{
  "num_attention_heads": 18,
  "intermediate_size": 2048,
  "qk_norm": true,
  "tie_word_embeddings": false
}
MLP neurons of a small language model. Each row is named by its layer, matrix (gate and up: input weights; down: output weights) and neuron, and shows model dimensions 240-367. Each number is 200 + 40 x the weight over its row's rms, rounded and kept within 0 to 999. A neuron's up and down rows have the sign that makes its largest values positive.
After each neuron's rows, "fires before" lists the tokens most often just after its 100 highest values on Wikipedia text that the model never trained on; "fires on" lists the tokens most often at its 100 highest values on Wikipedia text that the model never trained on.

L4.gate1147,210,119,206,229,244,171,233,266,220,196,189,191,196,184,195,209,132,158,207,195,157,189,193,130,296,140,221,255,138,262,130,247,181,184,170,246,145,163,163,195,211,166,275,192,289,199,187,199,175,236,165,204,146,210,250,187,248,226,173,198,216,244,204,197,202,245,222,238,246,228,259,170,197,175,227,282,229,187,240,202,165,230,174,216,119,250,244,168,216,157,206,118,177,198,222,203,191,169,136,208,220,225,199,232,213,228,242,148,200,151,135,112,256,216,185,191,150,242,248,261,198,195,178,224,199,231,200,223
L4.up1147,183,193,160,191,217,229,116,209,227,148,205,245,209,155,240,220,197,148,180,203,145,215,238,188,279,188,162,257,244,203,175,153,250,163,153,186,200,205,170,224,231,201,78,193,179,210,274,227,195,185,179,244,219,193,171,226,214,236,162,220,224,131,146,193,245,225,172,266,214,203,168,194,182,222,180,253,172,192,131,187,209,185,214,262,196,186,194,269,234,228,170,277,166,169,109,215,196,178,181,201,184,230,155,261,248,235,213,224,232,152,221,177,244,167,188,216,223,207,253,157,219,162,234,151,184,242,175,184
L4.down1147,151,171,270,224,223,191,151,213,222,242,257,215,178,189,198,208,196,139,187,212,150,215,177,229,202,130,222,208,245,164,174,192,252,205,200,199,176,144,242,159,247,260,240,223,175,178,271,258,193,202,135,121,195,226,176,146,231,158,205,222,234,188,311,162,240,186,226,195,158,211,126,188,170,257,211,196,205,220,218,217,206,191,169,291,243,233,213,110,221,219,175,150,156,210,202,136,163,116,174,206,163,172,235,140,154,235,196,255,113,186,222,170,221,169,142,158,186,227,189,232,171,205,224,199,124,221,170,161
fires before: " |", ";", "1", "2"
fires on: " ", "2", "0", "3", "4"

L4.gate1213,242,173,222,214,222,130,199,201,292,126,133,196,182,163,239,235,170,187,223,167,221,194,247,206,194,174,128,263,213,225,248,213,234,207,105,253,241,251,158,207,195,129,190,195,237,154,168,148,244,222,168,208,221,227,148,152,204,144,273,144,207,242,165,132,187,135,227,146,197,273,163,241,128,155,222,173,152,164,167,199,251,217,191,214,147,238,149,169,124,285,165,169,177,159,229,178,178,225,222,193,203,264,139,128,189,139,214,196,108,319,182,210,210,262,226,172,228,138,156,258,226,217,186,234,184,153,142,252
L4.up1213,229,283,218,104,179,150,181,214,124,186,195,319,268,206,139,189,198,211,72,187,173,166,192,168,208,130,155,229,204,232,178,135,230,169,236,198,236,240,180,63,196,234,245,201,277,89,122,112,201,201,140,214,142,237,227,190,209,116,195,234,257,185,207,233,170,206,250,200,181,181,226,239,115,202,226,263,271,277,207,215,149,225,183,241,253,228,229,237,210,216,222,175,159,251,220,236,190,177,236,205,226,223,153,255,170,212,196,246,178,210,267,205,218,220,226,187,213,292,309,247,125,200,189,149,230,275,210,198
L4.down1213,245,173,153,142,195,116,177,241,127,195,193,235,238,217,182,221,224,183,133,190,157,116,252,206,204,170,213,165,123,242,171,251,255,212,243,185,234,145,211,184,195,235,216,198,181,144,178,160,173,214,168,179,153,215,267,220,229,154,246,201,214,228,257,266,291,248,173,197,159,208,229,248,215,248,162,313,252,215,200,237,206,211,224,237,207,215,119,181,205,166,290,214,204,217,145,274,177,203,207,165,197,238,204,254,246,210,207,245,234,141,189,180,252,182,173,283,285,270,222,175,186,207,137,185,230,312,236,255
fires before: "\n", "-", "|", "."
fires on: "\n", " ended", " No"

L4.gate1615,207,166,193,154,144,179,185,168,188,153,242,221,231,240,232,144,286,195,182,260,242,198,115,173,147,169,159,199,205,197,286,206,155,173,169,187,154,235,203,142,133,230,229,224,141,183,77,195,160,212,134,218,211,200,227,238,234,233,169,226,222,213,164,221,176,308,133,208,174,193,161,262,254,265,227,158,170,213,230,164,185,207,247,208,136,156,183,327,227,214,183,232,226,192,236,172,115,211,210,183,217,259,202,161,208,247,298,205,175,191,218,187,240,253,201,242,241,231,203,93,117,237,229,272,241,244,161,164
L4.up1615,241,195,281,242,239,262,146,245,153,93,236,215,209,175,216,223,227,223,141,215,188,199,114,282,236,141,258,186,211,186,227,228,176,159,159,169,185,121,155,188,291,187,290,249,128,170,184,174,241,216,175,184,168,198,143,216,156,204,159,190,151,308,222,299,207,240,269,177,108,137,174,241,255,150,197,149,245,121,161,163,153,176,165,203,189,184,196,224,186,193,124,213,228,180,181,224,158,265,184,157,181,169,251,183,180,215,165,161,218,238,210,237,183,118,171,163,216,245,172,199,131,175,316,226,205,173,223,140
L4.down1615,162,241,227,184,257,217,294,228,240,195,189,217,213,140,151,195,229,133,182,222,162,151,187,221,223,157,132,184,245,192,198,182,223,197,212,166,176,158,215,188,212,208,188,208,201,174,198,213,162,168,234,193,346,225,158,177,196,142,211,216,144,237,237,237,181,272,207,160,232,117,221,187,218,183,221,154,220,220,185,238,284,283,186,257,194,189,150,201,199,201,212,167,207,183,232,212,266,117,249,200,188,168,229,212,158,152,168,167,220,166,164,223,279,242,232,142,183,185,204,205,218,132,267,242,171,172,207,197
fires before: "s"
fires on: "'", "’"

L4.gate1725,271,161,172,190,224,137,248,191,176,273,251,238,187,183,232,156,163,199,100,167,210,235,120,183,189,197,163,193,244,234,238,168,298,237,208,141,231,258,220,205,221,96,129,131,199,208,161,171,237,215,146,188,249,255,217,289,226,187,214,221,190,169,142,211,188,189,195,247,182,235,217,218,188,238,190,227,168,177,146,234,127,158,226,145,260,117,202,189,169,128,87,251,149,203,227,162,185,157,184,195,293,265,188,194,245,293,203,174,166,224,221,272,283,149,230,217,230,203,197,189,91,211,117,113,167,245,168,147
L4.up1725,234,196,164,180,195,123,141,127,192,130,227,209,141,199,182,227,154,209,266,173,212,149,240,157,240,293,195,212,147,148,180,192,251,196,220,205,167,195,246,190,227,193,217,171,234,196,106,212,223,210,154,188,231,248,182,262,260,173,251,220,213,263,163,258,197,190,168,216,157,134,214,179,168,161,186,166,208,242,160,183,208,180,98,214,150,238,163,225,230,154,176,222,204,250,192,165,225,165,166,138,151,164,185,152,183,217,248,206,138,193,209,234,205,123,162,220,146,144,191,210,144,208,208,175,198,260,234,223
L4.down1725,198,235,208,162,216,205,210,118,223,218,136,252,217,129,240,220,196,195,259,180,188,180,164,210,186,186,266,188,249,169,238,165,272,146,228,154,185,119,222,181,190,266,167,142,222,133,173,224,281,217,234,273,228,200,185,252,193,255,237,155,199,196,180,236,188,230,285,196,203,116,191,185,127,257,260,145,191,142,176,153,215,186,209,208,187,202,196,257,207,203,238,185,143,213,147,180,276,226,184,248,252,38,156,145,236,185,174,266,219,263,220,168,166,208,192,183,233,158,139,179,235,219,239,205,223,226,218,307
fires before: " ", "-", "\n", "2", "\""
fires on: "\n", " |", " about"

L4.gate81,213,189,186,118,102,151,230,208,173,222,211,189,178,224,192,194,198,166,207,166,209,254,269,192,244,260,200,224,195,190,182,174,190,209,208,171,147,235,206,252,190,251,182,200,184,160,133,150,170,271,195,243,225,215,174,130,233,141,240,176,221,195,218,211,263,147,157,224,187,152,190,203,205,202,225,258,185,218,171,219,142,144,214,122,180,222,169,233,233,219,223,237,243,186,260,198,180,194,149,142,185,206,169,199,254,294,191,216,204,189,173,227,241,299,190,210,197,250,264,215,244,244,145,202,197,157,165,180
L4.up81,195,208,193,129,244,116,193,143,202,171,258,160,186,240,215,250,148,152,159,218,187,150,191,180,239,240,185,243,222,214,194,168,280,125,161,183,224,212,290,197,198,262,163,209,188,153,202,174,122,196,191,213,199,163,241,147,230,198,173,196,226,155,219,247,152,210,236,197,189,222,217,220,184,208,169,198,238,313,198,271,142,252,222,203,262,187,147,195,263,219,190,210,161,181,212,233,220,148,223,162,123,189,263,183,147,155,175,207,269,212,174,145,161,202,196,168,193,263,177,149,218,212,222,166,189,207,290,198
L4.down81,216,192,210,210,190,231,133,257,200,137,248,198,206,147,248,188,154,134,270,192,127,210,187,178,235,301,185,186,188,207,231,152,219,183,211,266,226,184,195,177,231,175,217,181,201,185,178,178,206,223,155,268,182,221,244,181,260,213,179,202,194,158,228,221,121,243,163,217,189,189,173,226,248,226,172,274,170,167,240,204,200,217,212,200,216,171,182,194,214,245,178,196,164,174,163,260,175,264,246,205,205,101,307,184,205,188,248,217,265,167,252,141,140,168,146,191,207,203,174,220,199,220,205,175,209,134,243,174
fires before: " ", "″"
fires on: " |", ":", " of", " /", " was"

L4.gate1989,163,123,181,202,179,247,227,266,233,231,184,193,271,189,156,144,283,204,237,219,178,246,161,169,187,214,198,251,164,240,220,211,232,192,98,187,181,170,223,221,201,215,198,240,274,181,86,146,170,230,193,150,198,194,265,244,179,195,170,210,234,140,281,218,256,219,166,202,208,130,231,204,142,184,241,175,193,169,217,195,202,216,181,198,191,182,207,233,219,185,193,179,225,234,111,141,175,265,243,206,208,229,234,217,201,192,211,178,239,140,237,136,247,229,192,216,235,136,205,239,253,147,97,209,188,181,245,195
L4.up1989,125,190,119,229,248,213,169,210,247,231,203,229,222,211,218,127,219,225,221,231,189,246,176,153,167,167,119,136,235,205,123,164,209,205,245,145,223,237,254,277,215,148,212,194,276,219,211,151,236,221,180,130,189,201,166,242,216,248,218,230,213,153,295,176,238,212,214,139,266,164,213,218,182,232,214,187,211,175,226,172,203,305,210,196,215,143,215,265,200,204,201,230,130,165,251,143,191,150,182,256,221,167,222,179,201,142,185,183,156,113,174,189,235,224,166,172,273,109,214,225,179,180,222,254,152,196,171,283
L4.down1989,262,181,166,177,245,149,234,166,121,114,262,228,189,122,222,152,222,223,204,166,148,217,168,190,188,196,288,173,249,290,150,178,153,281,141,270,170,210,207,199,205,207,272,187,135,274,101,224,197,201,148,245,170,196,191,211,247,210,206,217,108,196,211,220,112,199,223,182,193,295,297,223,178,193,223,221,232,190,240,164,212,171,160,140,182,245,209,212,156,214,87,244,202,198,165,152,159,162,222,203,176,356,227,176,213,234,176,178,217,210,162,248,216,208,178,226,232,168,155,174,200,198,175,324,158,185,233,272
fires before: "1", "2", "3", "8", " ", "0"
fires on: " ", ".", "3", "2"

L4.gate538,197,204,206,198,212,252,226,281,180,167,207,200,291,211,167,90,239,209,253,183,261,232,184,267,176,168,305,167,155,180,194,236,214,208,242,203,212,272,200,209,216,163,199,207,252,234,175,255,172,236,158,167,262,236,219,209,208,152,272,136,183,147,216,213,248,138,190,205,162,195,217,278,212,227,240,116,269,176,251,228,201,169,201,134,206,191,243,205,200,133,148,219,157,228,255,153,216,150,190,218,201,276,158,185,222,127,146,204,191,184,163,182,197,104,163,231,130,183,126,180,209,161,180,207,180,240,264,182
L4.up538,217,207,210,185,221,183,250,220,254,164,173,215,200,168,223,149,211,257,175,191,261,233,157,157,146,231,191,196,190,188,192,223,173,237,164,240,198,197,122,196,234,215,252,206,224,150,165,262,177,216,200,212,223,227,185,211,214,185,153,190,193,260,243,223,219,122,162,215,181,172,202,275,128,243,211,128,156,258,153,139,189,230,279,250,191,165,235,230,251,127,231,284,171,148,197,203,119,212,191,238,211,216,190,273,167,188,235,200,210,213,181,257,153,201,228,193,164,175,167,137,215,192,183,176,163,217,183,220
L4.down538,219,223,123,268,143,195,214,228,157,214,238,223,206,143,226,236,259,198,186,232,278,214,185,151,169,202,236,193,224,232,242,155,208,251,253,182,155,173,144,227,172,230,176,220,222,189,224,219,199,195,191,215,164,193,188,158,186,210,204,165,200,225,189,199,187,235,171,214,198,209,226,176,228,280,196,179,228,221,230,193,281,199,221,193,180,198,146,223,215,206,212,217,147,218,257,166,208,206,196,176,209,0,253,206,193,140,217,206,247,195,207,225,221,221,139,170,201,199,188,194,240,251,195,174,183,209,249,193
fires before: "2", "1", "3", "8", "0", "5"
fires on: " ", "2", "9", "8", "1"

L4.gate857,210,259,179,128,183,188,182,222,150,255,157,143,174,151,109,135,221,133,223,161,255,165,240,234,158,182,215,222,169,230,182,195,164,244,284,256,266,186,219,164,197,223,222,230,136,216,208,91,188,102,175,142,301,167,196,206,201,244,196,141,237,224,242,196,184,155,254,197,168,182,188,109,281,206,141,214,209,233,177,207,180,176,219,212,285,155,284,205,262,183,196,265,163,168,197,144,196,255,265,246,197,190,193,154,209,195,181,235,195,302,200,212,221,198,255,176,146,123,195,230,210,175,231,192,198,167,181,231
L4.up857,204,154,198,228,283,166,209,244,181,186,269,236,252,214,179,238,146,115,210,215,243,170,165,178,235,205,191,190,200,195,163,242,227,174,225,127,219,226,201,154,243,223,164,228,182,226,191,218,219,151,229,263,270,208,163,197,178,216,139,201,189,136,233,189,215,221,219,211,204,179,106,200,214,180,252,179,220,243,220,193,219,127,144,207,190,98,208,208,211,184,196,226,173,184,246,135,186,189,229,176,219,247,234,159,122,209,225,167,223,201,190,179,229,147,199,222,161,127,198,190,317,194,232,265,175,194,139,185
L4.down857,163,189,180,154,165,190,155,207,150,169,173,207,185,222,147,215,204,230,199,260,229,106,165,188,141,205,187,182,226,180,126,166,204,211,177,197,200,165,217,216,271,166,201,166,123,178,152,195,155,191,226,172,152,234,235,143,182,228,167,180,251,211,162,98,176,159,253,170,203,179,254,228,216,196,298,228,175,214,228,243,230,176,163,188,227,189,164,253,153,166,192,214,123,213,178,144,216,194,282,216,157,349,180,177,198,223,198,185,239,245,167,190,173,131,199,130,183,135,257,185,291,204,145,225,183,213,120,265
fires before: "1", "2", "3", "6", "4", "5"
fires on: " ", "1", "2", ".", "–"

L4.gate158,150,200,158,259,238,139,216,233,275,185,191,272,122,200,178,198,262,194,230,149,180,146,217,190,216,223,157,204,206,121,180,145,251,160,257,190,216,205,220,255,196,193,239,225,180,166,252,101,175,158,200,161,161,238,252,279,205,158,152,208,196,247,250,223,198,231,233,166,212,221,190,192,142,181,206,158,228,139,258,263,139,191,209,211,177,244,259,165,260,127,248,175,164,216,241,164,169,238,247,198,195,257,249,136,198,244,236,231,219,297,160,177,198,166,145,162,180,238,171,212,228,150,197,138,228,175,143,262
L4.up158,182,134,215,234,216,218,126,228,214,227,249,188,178,227,165,243,275,164,286,158,227,197,227,184,210,189,192,218,184,126,137,210,235,205,241,224,146,148,248,226,198,184,190,170,202,179,265,193,206,215,168,207,176,173,196,262,233,184,197,208,142,212,275,240,196,200,230,221,248,181,178,193,235,210,158,183,165,188,168,191,220,290,294,195,194,198,247,203,240,232,200,249,244,230,230,206,228,201,190,201,150,101,264,239,189,135,270,199,248,180,252,182,193,203,197,180,182,181,162,194,212,151,206,187,170,171,148,130
L4.down158,198,189,157,257,196,221,179,128,204,222,181,235,272,204,139,198,236,161,151,204,174,173,160,201,220,210,168,304,248,264,127,196,157,219,155,135,201,177,248,199,140,217,179,216,178,183,208,201,193,204,213,184,201,161,159,180,156,153,132,210,142,192,221,241,157,200,189,258,161,170,264,209,178,259,206,215,153,188,75,226,193,205,275,126,212,185,256,281,129,155,181,196,253,234,198,217,207,235,204,176,139,270,248,273,204,246,206,262,118,159,189,157,144,232,174,183,258,224,173,211,227,220,266,99,199,219,124,162
fires before: " ", " the", " a", "2", "\n", "1"
fires on: " |", " in", "_{", " is", ".", " "

L4.gate479,205,243,222,257,230,272,188,211,195,118,199,217,244,178,187,195,191,121,245,187,238,255,188,217,163,246,203,216,208,211,160,220,233,205,208,189,189,204,224,197,198,220,177,140,248,204,246,247,224,164,171,207,134,286,182,116,280,238,135,132,190,140,283,203,190,195,172,199,200,199,166,228,197,207,214,172,171,192,145,232,205,213,230,275,178,193,254,218,239,241,197,118,174,213,159,175,147,152,185,272,184,180,119,104,143,213,263,199,160,209,210,132,181,217,202,268,286,217,206,207,125,255,183,202,150,149,173,188
L4.up479,212,228,149,168,182,215,194,281,184,168,172,225,188,202,254,244,165,210,198,207,248,126,173,219,207,242,207,165,219,166,205,159,216,196,216,194,164,154,156,216,242,208,227,211,186,133,160,272,146,131,258,191,227,184,215,283,163,181,212,143,249,210,271,174,232,232,267,228,212,168,250,147,239,183,222,180,243,187,160,168,201,170,165,168,195,216,119,143,251,213,211,246,217,214,170,197,200,199,241,177,217,187,211,238,242,162,176,218,196,237,181,168,295,227,208,170,205,183,237,241,231,219,141,217,200,260,138,202
L4.down479,207,239,227,235,196,163,242,171,145,200,222,233,282,171,179,242,215,216,211,198,212,163,212,249,228,238,228,140,208,220,186,195,197,156,122,197,196,190,222,263,220,247,218,233,230,221,188,228,155,203,314,140,244,179,216,239,155,267,207,219,184,227,213,270,197,169,205,210,162,209,295,239,218,221,205,199,189,230,218,234,276,179,200,150,149,191,276,171,232,209,251,208,138,182,210,278,207,196,230,265,200,193,259,208,240,187,196,253,199,191,242,250,193,154,134,251,142,196,191,239,182,205,88,259,288,190,205,173
fires before: "1", "9", "8", "e", "2"
fires on: "1", " ", "."

L4.gate1415,205,241,173,115,161,143,213,177,281,168,243,198,227,200,187,164,222,200,157,227,177,211,275,136,127,187,222,177,238,128,160,146,283,208,147,197,224,196,174,243,197,172,212,207,290,177,134,164,253,224,151,209,141,166,207,177,169,209,241,193,219,176,266,240,188,216,235,99,133,253,240,253,169,156,154,200,223,237,178,178,202,191,211,142,233,182,183,227,183,187,235,161,169,235,180,232,220,241,241,109,192,182,238,157,181,191,202,205,178,237,304,242,248,235,288,212,219,176,178,171,229,209,160,188,150,232,180,248
L4.up1415,238,258,187,165,182,188,164,197,263,279,202,116,218,161,208,249,196,179,215,195,238,226,162,132,202,229,186,222,283,158,201,273,262,226,165,143,213,276,215,255,247,200,160,147,222,221,149,197,215,139,192,173,203,247,258,213,91,188,220,193,222,181,317,238,140,240,261,199,235,279,233,191,149,193,248,192,165,190,219,223,248,205,219,157,228,134,214,213,199,227,217,202,198,214,217,176,249,210,181,174,184,159,233,216,202,168,243,192,158,268,217,175,153,154,240,234,214,241,175,197,157,277,182,172,131,289,193,286
L4.down1415,225,140,236,188,236,143,188,253,182,254,162,196,238,177,197,231,210,160,194,227,236,221,213,204,175,266,218,197,142,271,173,209,265,216,104,237,230,285,223,204,188,135,171,226,191,169,210,242,193,179,212,141,145,241,227,181,147,273,176,243,176,195,219,254,268,230,159,188,142,260,230,189,204,191,320,200,207,219,235,165,222,200,220,173,276,129,189,206,100,166,243,240,139,215,147,263,142,189,157,189,148,0,175,203,102,166,236,223,133,188,277,265,224,178,245,232,205,192,116,207,146,221,101,183,246,211,203,240
fires before: "-", "\n", " ", "|"
fires on: "\n", ":"

L4.gate1730,84,182,191,239,207,209,160,222,205,188,148,188,266,162,216,200,171,204,251,209,218,208,216,187,161,193,234,200,189,223,173,282,199,186,275,195,196,207,228,229,134,222,243,142,233,217,283,173,198,174,242,159,202,193,248,172,230,238,229,241,170,222,278,189,190,152,235,183,211,174,232,160,223,167,223,184,183,111,250,211,223,228,264,208,207,211,114,175,168,222,234,227,160,246,179,284,130,211,202,243,181,181,184,247,140,88,222,179,229,202,165,192,201,176,217,189,160,221,194,163,191,239,197,201,217,197,175,165
L4.up1730,248,194,237,171,254,182,132,244,196,214,168,212,178,256,157,203,199,177,211,175,151,213,164,211,194,200,171,185,234,192,253,198,237,202,154,208,196,163,97,134,85,239,212,192,244,210,178,197,167,227,230,274,159,227,271,224,223,129,259,185,121,316,158,195,263,147,248,217,241,121,269,220,216,178,248,242,311,216,247,140,267,141,217,151,200,239,148,287,244,247,202,252,207,176,230,141,237,243,224,179,270,193,161,214,199,230,153,147,125,203,180,163,220,196,167,302,161,196,182,170,197,237,170,167,199,200,240,220
L4.down1730,249,184,261,194,234,189,229,188,176,159,214,227,133,158,149,198,147,219,211,202,135,208,205,230,162,231,213,223,221,158,265,125,295,160,200,167,177,210,191,162,191,208,209,252,207,171,129,212,175,225,184,179,226,193,303,210,213,211,189,173,101,257,163,261,292,235,250,165,290,225,170,228,174,153,229,155,231,257,218,218,179,288,142,198,192,234,221,179,133,134,217,206,201,240,151,275,228,245,147,175,189,175,188,212,231,255,239,233,171,252,259,180,246,173,222,269,177,244,215,259,191,207,177,192,227,226,247,224
fires before: "1", "2", "3", "9", "0", "6"
fires on: " ", " (", "2", " $", "1"

L4.gate869,246,155,257,214,142,169,239,164,189,181,188,256,177,213,238,196,218,92,161,185,94,225,167,190,213,189,157,191,139,192,146,188,201,178,275,195,152,219,127,205,204,230,247,210,183,180,221,162,237,195,202,148,182,138,179,132,192,257,194,156,218,194,230,289,212,141,266,174,213,234,203,183,105,235,221,242,259,216,221,167,183,260,161,196,253,197,187,258,221,225,213,191,195,243,197,185,249,98,220,228,252,195,202,189,219,210,168,222,204,226,176,189,200,141,231,135,185,190,206,269,192,196,260,194,173,199,213,174
L4.up869,143,191,120,199,228,181,207,181,186,174,230,214,216,248,254,280,218,100,251,200,211,228,240,192,261,233,164,288,165,151,178,232,254,211,301,236,215,224,185,289,152,224,205,228,234,260,252,249,157,194,190,141,154,235,237,286,189,221,269,132,139,169,235,186,233,162,134,229,211,167,202,139,214,218,190,232,176,200,215,205,225,213,139,246,169,186,152,253,250,197,152,300,209,179,146,161,194,236,283,188,182,204,233,224,206,100,159,190,174,273,181,218,198,226,165,171,192,262,205,267,200,164,243,226,97,133,178,235
L4.down869,179,232,184,224,178,199,257,174,179,169,200,214,220,199,229,211,163,235,167,186,191,90,197,180,280,132,250,178,185,161,256,180,185,175,214,208,171,199,105,148,153,226,214,173,202,198,243,205,194,180,155,185,191,161,187,186,135,143,146,217,191,191,250,214,190,197,160,205,226,241,160,158,196,151,208,196,246,220,260,219,207,189,212,193,142,294,171,332,171,249,241,328,202,107,95,190,234,189,207,174,193,230,192,224,216,144,229,181,175,233,184,144,121,199,305,177,207,231,208,268,143,185,197,188,173,129,250,163
fires before: "2", "1", "6", "7", "4", "5"
fires on: " (", " ", "1", "2", "0"

L4.gate313,198,157,188,225,220,240,184,131,204,250,286,189,198,212,217,254,177,212,253,190,138,227,198,165,181,164,238,201,189,118,144,216,170,157,259,269,182,166,242,240,211,242,173,156,178,195,147,152,208,176,142,198,234,271,175,192,222,237,258,264,225,156,221,228,236,252,230,154,126,270,249,111,162,200,171,212,219,245,161,146,245,223,203,207,206,179,175,169,213,188,240,150,191,207,149,228,228,158,202,190,216,211,320,217,203,185,120,273,146,215,174,276,229,261,131,148,268,212,148,169,194,175,211,198,215,148,111,203
L4.up313,289,209,183,210,155,177,179,229,164,163,177,215,240,167,165,197,249,166,182,180,201,215,174,214,186,215,272,254,200,175,194,238,213,207,176,245,168,152,192,224,234,191,223,292,263,214,148,250,244,202,256,156,254,171,209,191,146,203,197,203,214,232,136,289,167,216,271,239,190,217,205,219,247,128,242,183,168,169,176,249,169,199,194,237,163,146,234,226,266,148,187,189,257,145,189,200,216,316,212,187,207,164,229,207,148,282,221,138,176,216,260,201,122,220,134,181,179,156,222,129,193,263,164,232,169,145,256,294
L4.down313,137,227,182,239,134,216,166,222,197,188,156,166,228,186,168,224,232,243,154,113,142,211,191,177,213,243,233,245,192,260,203,218,200,213,182,173,188,194,207,278,176,111,223,165,312,246,191,210,168,253,139,235,213,232,178,187,184,111,136,134,201,220,219,182,245,254,221,253,325,219,85,184,229,245,185,199,151,220,132,237,246,234,224,147,190,217,136,227,217,176,235,182,254,192,213,234,184,165,204,180,230,109,254,248,198,223,226,278,146,135,275,221,228,218,135,206,264,211,160,293,252,231,147,134,168,154,235,250
fires before: " ", "\n", " A"
fires on: " |", ";", " the", ":"

L4.gate381,192,220,226,231,185,192,166,192,276,190,201,233,237,284,236,240,222,215,243,189,177,242,203,157,219,210,185,192,160,272,168,214,288,181,225,189,122,235,194,206,241,233,205,196,148,230,234,149,232,152,224,96,184,197,89,206,155,202,226,170,195,180,188,191,222,134,207,228,261,183,166,293,163,211,237,170,238,197,236,202,256,187,174,230,206,151,193,143,200,250,159,235,146,243,179,209,227,182,250,161,217,113,205,138,164,201,161,168,204,208,196,117,221,145,203,160,209,138,137,196,151,170,163,146,227,232,224,212
L4.up381,216,219,191,197,266,153,176,190,192,199,187,241,187,256,225,214,229,157,189,195,137,203,212,159,193,237,142,197,162,204,153,202,197,199,215,226,195,204,217,228,186,238,197,263,133,205,137,169,217,181,182,152,227,215,193,195,201,207,124,174,234,198,230,243,214,169,195,281,168,226,173,248,101,186,204,156,255,198,227,266,280,254,194,267,251,145,174,195,239,208,170,212,208,241,191,266,262,130,157,194,164,152,183,146,191,146,209,163,168,216,222,217,107,161,234,194,265,187,171,244,243,219,266,152,226,218,232,263
L4.down381,222,133,212,278,185,226,179,145,256,244,268,186,252,235,173,150,228,191,213,130,211,226,126,157,198,243,195,191,162,201,166,160,149,208,235,255,228,242,251,159,146,231,135,203,146,138,176,188,272,125,167,171,213,172,220,149,227,161,183,208,241,217,141,229,331,277,209,196,251,206,190,191,187,196,199,155,184,233,198,160,160,184,218,305,218,163,128,232,210,170,170,272,212,152,135,232,186,161,248,245,147,255,212,171,165,190,179,206,198,199,177,185,158,193,224,154,193,195,145,250,226,118,182,257,222,164,213,178
fires before: "\n", "-", "|"
fires on: "\n", " main"

L4.gate1832,238,226,196,215,143,203,249,256,197,190,183,286,231,299,260,226,105,257,183,253,179,192,179,252,161,197,178,210,242,131,237,109,209,202,206,206,144,190,203,304,159,177,159,185,293,140,189,188,173,273,216,231,266,175,213,196,170,173,195,275,144,230,197,211,240,192,235,192,206,132,212,220,229,241,209,154,160,187,160,152,215,186,245,145,263,192,117,277,250,214,164,191,239,194,239,131,163,164,155,167,147,175,196,219,225,255,171,272,226,198,153,191,239,222,218,191,126,249,265,143,210,209,255,205,181,231,221,185
L4.up1832,213,173,224,202,195,196,226,133,158,122,240,242,185,218,222,206,262,59,225,242,150,189,177,179,202,155,228,249,211,166,189,199,160,184,318,203,165,177,212,154,208,257,151,191,170,300,234,195,219,111,244,256,176,161,201,181,308,241,197,192,222,251,160,191,192,225,176,165,145,229,276,191,232,270,224,149,227,164,192,160,213,234,147,199,181,273,205,230,277,227,208,177,297,170,228,153,91,232,196,217,213,241,132,236,197,213,217,198,261,242,146,184,174,159,199,183,253,229,195,218,277,227,212,207,181,194,173,252
L4.down1832,104,218,219,231,198,220,203,173,204,302,154,212,149,183,116,228,196,180,181,131,200,201,160,174,265,251,205,146,231,175,183,252,197,250,168,267,176,195,244,175,183,230,232,235,174,191,153,218,213,203,227,236,152,252,170,157,209,246,185,166,165,187,165,42,26,175,253,183,203,139,202,187,186,140,192,261,183,212,175,160,214,234,217,191,206,151,185,223,263,146,253,196,168,220,164,204,236,204,291,170,194,324,185,228,131,242,157,236,178,219,204,212,189,130,149,144,215,185,178,217,232,127,149,186,231,252,221,220
fires before: "s", " first", " the"
fires on: "'", " his", "’", " His", "s"